config = dict(
    num_hidden_layers=15,
    hidden_size=192,
    num_attention_heads=3,
    num_key_value_heads=3,
    head_dim=64,
    intermediate_size=512,
    vocab_size=4096,
    hidden_act='swiglu',
    norm='rmsnorm',
    norm_place='pre',
    norm_eps=1e-06,
    positions='rope',
    rope_theta=500000.0,
    rope_fraction=1.0,
    qk_norm=False,
    attn_scale=0.125,
    bias='none',
    tie_word_embeddings=False,
    parallel_block=False,
    init='normal',
    init_std_qkv=0.0361,
    init_std_o=0.0,
    init_std_up=0.0361,
    init_std_down=0.0,
    optimizer='muon_variant',
    learning_rate=0.003,
    beta1=0.95,
    weight_decay=0.17,
    lr_head=0.00819,
    max_grad_norm=2.0,
    warmup_steps=200,
    schedule='wsd',
    decay_fraction=0.886,
    decay_shape='exp',
    final_lr_fraction=0.0,
    batch_tokens=65536,
    max_seq_len=1024,
    doc_mask=True,
    train_tokens=218200000,
    max_steps=3330,
    dataset='wikipedia_en',
)
MLP neurons of a small language model. Each row is named by its layer, matrix (gate and up: input weights; down: output weights) and neuron, and shows model dimensions 0-95. Each number is 128 + 32 x the weight over its row's rms, rounded and kept within 0 to 255. Numbers have three digits each. A neuron's up and down rows have the sign that makes its largest values positive.
Before each neuron's rows, "fires on" lists the tokens most often at its 100 highest values on Wikipedia text that the model never trained on.

fires on: " |  | ", " t", " |  |  |", " |  |", " | D"
L10.gate117:112110151093080124135102172075118107126061154089098144134175161173132058087107121119142186092161065132171113164083108168135191171078076185165108121131117115100134117147119169127087147172124092137133033081072159139135144154161136095067132096145146092106126057193139118133169138141115113167
L10.up117:158173152124161106173105192146109115113141158111219172133198150135129106113156131156110145098135099133122162133144134182114126125116137135134154009191179121119149092107164213137090079134137148117157126170107122140201137137094160152164085140139081121156107169145112123142156165153161106100
L10.down117:135152117195126108091118183101121108114099122116162192101103134154117169112112083104102122108148080077165168056085124137130066107087139162159134129171113122144174121127177170104054152141082161135148070200077176097158127101121134154102159165165126136114129135118126115173137152081145149107

fires on: " O"
L2.gate266:105114120121173119147066099094066113118115109148124159117178086187121114133120132157158107172167107150112116154125115179192089032138163111098123101117180140086106159095113112137071092107134127077140193181114130101173109107120084108166112154182127087139087146142116208165122125118121128105
L2.up266:154133145129183107111044108087128120112137129119128113082186098167142064071153119193140082165146099148153167111157136143185125069151166068093052092086156091098145118112118091105070136175150118140163188160100153128100103157144105066093118115133084076145076117134117204101191135158126115093
L2.down266:100089184144176123124107119145118090099148121173140192191137114163134136144143120171132095158071112180137161124110157160161131223112128132094096054093178138084153105141112141089080153077144093108176132146120134142090124130170198128183146186121151113165087136125098109078109159089110130117

fires on: " t", " he", " T"
L12.gate83:105132120132090115146070160205147120155156080142148152132118038151128183143166103157108172126131123150136153130109109165073131138150153118100094151100096198156159126131125118173109081109128084069150155104172146150124109118166132151109131137099056049142138130112097155176120092144092174129
L12.up83:166128102058122149152103152131116099131136150121164132100168142060149152168167121144105182202122133153103157092177083180096150144122099113121105131100119114063139171131147129190115092140095114094159127170117113130121149112149123200141160137133147116104133095177092081182118067166124111109
L12.down83:102140161154136118101123175158084055102131093158114116062093161133098112142186141178147149146128116071103108182136116172172130109128124103124108147150115095116155149146084130107158132124109121115146143127151115126158101147119183162094112166114039171154106146109133103134104127212121112136

fires on: " com", "|---|---|---|---", " Kn", " sy", " Com", " (U"
L2.gate385:112108141156100194140142097094154110137086124173147085114121089108131070118083105136108132117172151106074124096160072067121115107115145104137082119030083088045116174148142158143118125142145100094167168166067140109195108122090145113186160152085161186147142061103155075124209084125152135182
L2.up385:068100108147128143112136084098132169081099177118125063096151102123117106150125119104108138127149110123079142143195108084123118116151131098145104130108109111061078149169131144148137139137129123101124162143094146045185130151096148105194100123122123133149129096135167113148139079133139096181
L2.down385:104128128147140129058070126098108189093102106122091171140105142164148107134078094165092078131173163091093069142177114199103062133097125122109130177120167124161117121168111084157160121145111168083179145135138119136125112106103182129223124170120132119084134099123122022119188084123140121155

fires on: " O", " t", ", O", " | O", " sh"
L11.gate178:150171158154151154130114126118102145129141158095161167120157072134144099116152197154184114109161086137157146097139088136220073103132152079204136095127142157144161158147113099084074140125092112151156156131131182106147185156076141113150107156125133129108107085091141154146109161097155071146
L11.up178:157095132094132119121086171072135104141200179070134174154178110140093109111170135151139083138163128156099138109156148139125174153133137132117138113125159089180087132130162158107091133156107165112154101122165117110158115154187118067123101114138154144149074136127105172089149099091125158092
L11.down178:103194108142068152178145149170091125159106119085116164166161134124090168073109132140187118122097121137089162120062182208155108108078110142153148115130109116126188067146083100104076095164126168084153122147097167089167143115091126119165100064110097146121152163143135153148126092131090181127

fires on: ".", "\" (", ") ("
L2.gate282:157106087106130132125146097087144126090086061138111129162236106126135156098058108108101150155085134197116092117153065095150096095167155090146112082033123126102139105163193063161166098168124175133141161118106138107099170129091131152148152099176152171085156117087119146053148119135089127144
L2.up282:152090167141086203146099164165169112150115136116100113133150123138066123121197126089171107079089073113111137143087137088151125192080150149086186122136123100115157147205154086109142072137152121172095110142079157053089119087159109152089115147154097172157118110140145114114163090121100119089
L2.down282:048154120132114126173122110136142140156105145122120102095108119154150060128142159165124063121122134102152123149133177089074152170152161122133128091149187091139154148168089167087132082094175089155102134185136110100163088080131135103155130092100137115164192129111135092110089108091196163142

fires on: "is", "el", "ign", "ir", "ver"
L2.gate128:149152120097105134091135130140172129126107130099146102122124161137169147141123103112101038156104125139123143116105118088141129095065177107108095148118167122068142159126165092144133125192163167140112138097043157135120108170022112135144159123126100117179123124149140108121128159085196154111
L2.up128:082117134112122109151159159099158135140136166138133108119135153190143198085124147118092142182097083126132177045131098163170125138160185138146120151115152142131107161074128113129124116165092127188138138127163102159151078125130095132106142141110146096120167177116144101172082097154159116126
L2.down128:109097112112084133160135128135077120137153126179151098175132142145102104105163132157162136129076105095112213153159109146144119158133168127160118093131167138129039125130144131056145140121086122120087170066102179133119067083130140183085108096143141129111145108091171097145118080156147106195

fires on: "r", " Pr", "u", "urr", " Br"
L11.gate404:119122110177141131126119133180138144152109090099108146134161133136129118075160124081190105136119124165108129101159099136119145089157159127093129100104180126118216148067154106099129154162116123059158128150115114171066144079081136133067138144125141158167104143147099162170097080143130099153
L11.up404:090158086103132099136100123190164095079162146146116148147177093109110160102109137091097127081089139132053158127076113131092171179103173110072124130122141173126180129103073150084193162101106110094082131114097098131126163132156074099078082150154179098063087170161153123165132106142123100108
L11.down404:095096178090078180170141088188148136085167109174181142141132094132153140175168119184120103124181114092144125114099117169129104136097138101150168086139136121166137170106161150110159120118196143119111090148135119167149119112081107130195141129128128100054133133138086154090130068110112101103

fires on: ".", "–", "'"
L10.gate143:084200104124125120122097165110159152139111115159132118079159107120165100162167118133132109135132127158118119162088103101138157114190084164215141182148157148173136167160151118172145141117136124059088114184154161140161121156132148125135177140147136180113160181131105086108118149184126095160
L10.up143:105142126111134122138152187106126187113124148124080104138125161092149115181139138112066070102088157137136156174068118187164099104192127103187134106144141128120165171129127103120084153106183125097071093134124115124148140127121119135167165107136154146142093115099124115152129128141072112166
L10.down143:157149047175152043129139132132146132123089157138068180119168109108097143131125145146159135141078125144151162129110155098133149163112123093046160136092092144190119151101106147114128096157163146202135124134185192126199121061131156132148130095123158157114144112126146146123134167156165115149

fires on: " of", " in", ",", "re", "- Country:"
L5.gate240:089099167146111095125144133111060188159093180115151140163133102175155114149144119115171110146161170132145111118182096172133151130117125141150085143152116111092149148082116112106185150122104087102157134155131046129101124165112118115107079169104130094027155174118146107037079068077181095095
L5.up240:083110168054138095111083109095159126109084115140133108128142130116143135092124205122054153104147159066161189141196176151075154142129076079126087116087104107157093079138103132103121148131077156132181094101184079180088081124127107159147045136100111120135180113085127141130175135141118107088
L5.down240:100144175098132116098136166168102134111109147147106113119148115174110158142136135167176161135156156059119128096135081139166136105135124135102128144116123171148145169101125151108108159126163097068187174099103135136110182156117149098119199176190096140091105121201164145054079077146149114139

fires on: "O", " O", "U", "St"
L5.gate485:129109114125123123120134101030139126139147173119121133148130088171149113116117112132149146122130078148120164124158174107146189161137085115092098051138116100140145178116134071135099172123072095197127118109084107106070063128157143108125156170103120127074146103147132118182129108095160172130
L5.up485:117074154119112204152127173112105100167133140173119137121116107117141143099086112134160126164096131136162182071135175149121079089153196133123066063164164135106118167107130051118111136133099074154117167125153091154083136138143170096074160075095117153134163096117120111115208170151103074143
L5.down485:139163129168136136118089102065160132156144187150092201147177135111126113080126106120150154145135121154122165036111130182122096172135117092111105110106148153079140171098129163122117162123116082122133098115115114122100119093146109143171182141132075095145132106180114176101094159123091189129

fires on: "-", "–", " (born ", " |", " ", " / "
L8.gate408:190100097161093101200097135134143159137111117181124136154119107138130161116117180152149109136166112139133139130106118121122135118153113091172132139125096138047129135156133102133115107104099140082141130146131190175163104122129111155187106122196097104145162169148113146102159109111123115220
L8.up408:113162131103132090129137041126097141129165153142169158173130117068185126154136140156142132104162140149171143141127134203131132134225172156175127176150103168128168150089092092158104117154143084123113122171153213135181146152139107117149089121213071142129125126085117117129130140130117169156
L8.down408:091132117110110128145119090095096153130136120119091111127061110136119154157116116085135075134058192156186140154133142097189070167130150116042123096082121106180145098093152163111111142092178151171154100127092163135112084088094182100153138080102138116081149106184131059176110105120153136100

fires on: " T", " t", "t"
L11.gate291:105091125163181159137092125116140119121042139147164144107154141072192110082138106110165173145154104197117113073121094169114148128100078099126069182134116153112136172105151121159156138169084139094114102148126144149177100165104140129175159186120114106157126131178127111121070126091120104158
L11.up291:129141085116171128169079147162150062054178121116150135131146049132081105101124122167077109083141074190096141071094053148124110147105090125136102135175159183057159148137127146138098093167146135068135074150137080162132132124089153139137137135107091145119110169126144139186138120151122092120
L11.down291:097077155112145116160112182135132145111072116155119123140089122137108177138204126155169144165114122096103119167187106097159123093114176165075122111183100146106150163144097141127188121143098110107154106145162130100133170160117209192130136168102068124136135161078125096099087185084120151067

fires on: "e", "t", "an", "ex", "z"
L5.gate191:161099121118138108048133136123155092112105106076097127125088095111101065054120162083106163094150093133114100074103184127153131157132132124095144129124078221126129143131146109173132099126125094074122108129163108160101124166159137137152108080117152160101093057103111136111143083148156159130
L5.up191:136127112179125159082102146108147128107167110139110126087072080126129132122131239168117078139093162151090107099184091148130166145064126161128170168159098178167121202093085104164138106152127112053145077131148149116116115119133086135165118100136130112158137102158154111169120056144150167142
L5.down191:117179127107127133164145168083122233118146185126173176125110145142193179173133147173116203100135141149108131107170073128067156173084147086116182179131136138127116145146151117166137129120122098132110132114160140077159108143096161125102128132130132096118162168098105134141162084111048113089

fires on: "000", "1", "0", "ip", "ick", "ass"
L2.gate234:110112113084162099117124126125080112130118117137085138161146215113098129151154152133145103178171102105114150061148144076112133060132124103113184089129104090154104172149174159136096147126115061119115135123159083137125103056182192121095116145155138151148124113054100094111132156099189176103
L2.up234:135106136138125127135137146154123142113172119123122177129184111169147142109182182186151102171165196120203138173127175156100107118133143107126132179147161191168118147136123107150115171112117137192073085126166147145036183163141122130141166148098139153181081147148062100117139168090126139128
L2.down234:136085096127125146119129130131089081229065161214171195102125147127079176095154151122113151101071098140094138084093125091072097155136156137116142116230166131175100146119143152081090117174146133118120135133106094072202146117132122129122116143177082122136159121103175081178079139141117114131

fires on: " v", " ass", "ec", " poss", " s"
L12.gate429:087114127072084084112105125089140137124143134159155109145114144074134114166132099086148156166158116090095096134167171091099085125108079143125122132100126089126074148141124181088139061167120184112095107161172116084160166161151144167141157137089091130147128116117121115145125096094110062148
L12.up429:122133171137053132116135140104084162154149074142130080206119098149096093193132085123156163161118143105103071142159100114168120127132102142150149110142109144118070166176197038086097143098088096090092126091116090096162133086173149159152125157109115102096145168147086133123081097096114125092
L12.down429:141095113112090172142112108102143120146079119130194118127077090151182091143145149149149102125118116117086116162145179099155095140115141108104134149078066143106158119159103076095122102095149132053140111109084130139123129138182118102089136104204175076081148120134080122098099134172123142168

fires on: "\" (", " Y", " | Y", "w", " (U", " (J"
L2.gate347:093144154129156161124098065151153123093093058128153121151123122172100136124149114175155117099157127165105159100163183068127121124094097067160084123139072190060153128160161103131179137155098141119102159100174119116125135111160142123094170132161105120151115145148060178114160078126158140104
L2.up347:135144132160142140171126170134138103089104123137068096144185164144138088111108108111082132133110098129119099196096115102150081128047166125075200124079101128089177172112135166159101087143145175107124127086102101150121201102166142138096096121126127148056148129119181161115109123198092141133
L2.down347:077153110169136164173084152108129102126108104112096126105112140169151142085055132134091060071120121124171155096147151096110114090108100136113181085153180194116154195107104132177148124143107135132063126160135123082153145115141130138129128126154099162130129117149087130156133109102198176115

fires on: " ", " | ", " of ", " from ", ", ", " and "
L12.gate69:165079147179109141112086080094140154124088102146143107120137144118130098161204144102034133161086125147082144078172140094123070086098166165100160125096179113114204094139096181123128123162138180118111121125154138108074113138153150120117150137099126069101114105158065133149169147126168124085
L12.up69:136097166103141101118107144091105126100146145148181140130155089114105094152180142125091145137139120115094152113105188119123124190124118160138163133173119114071149174168097148099094133106093128196102175157076151109129101091115123112068111137071099193094139090075087084098130123140107114093
L12.down69:083127120100123163112131135117162108139113104135123162168165082159123047116119128135113126134160136178082154094107139131157160105058129074095116128148088117134126186132115112144143120115120135171183115100150089072178143110122157141122172107162110165127098104108094130158086146145165119113

fires on: " ", " of ", " ind", " con", "ec", ", "
L11.gate475:180172108117171135102125138112132086136167151121179161129125148117150028175164120116133110150131108172100191114176101090073091120191159128153183089156168078147127169148138195165176117147080140140127111117103136106133111103123110105156151106076118113137113117122112128121107128097138166132
L11.up475:141121193108109143097094118152142096057119176116102182130095075152182066117155155135084101137133135076117143053141191081148124159125120108126132136113133094081150111144118137176127132135105107085105202117147153056085076143144079129125152113113125089113046119131141149124157094146170139103
L11.down475:115169167090112117173066199102090158103125145147142138164147168073118103122110124128141169109152182066070111089069072220160129132110120127147097168148130155129171122107159126176114113090117125110135121086175074100153085155129126128112162134170135143086192135123132168140117154101106170137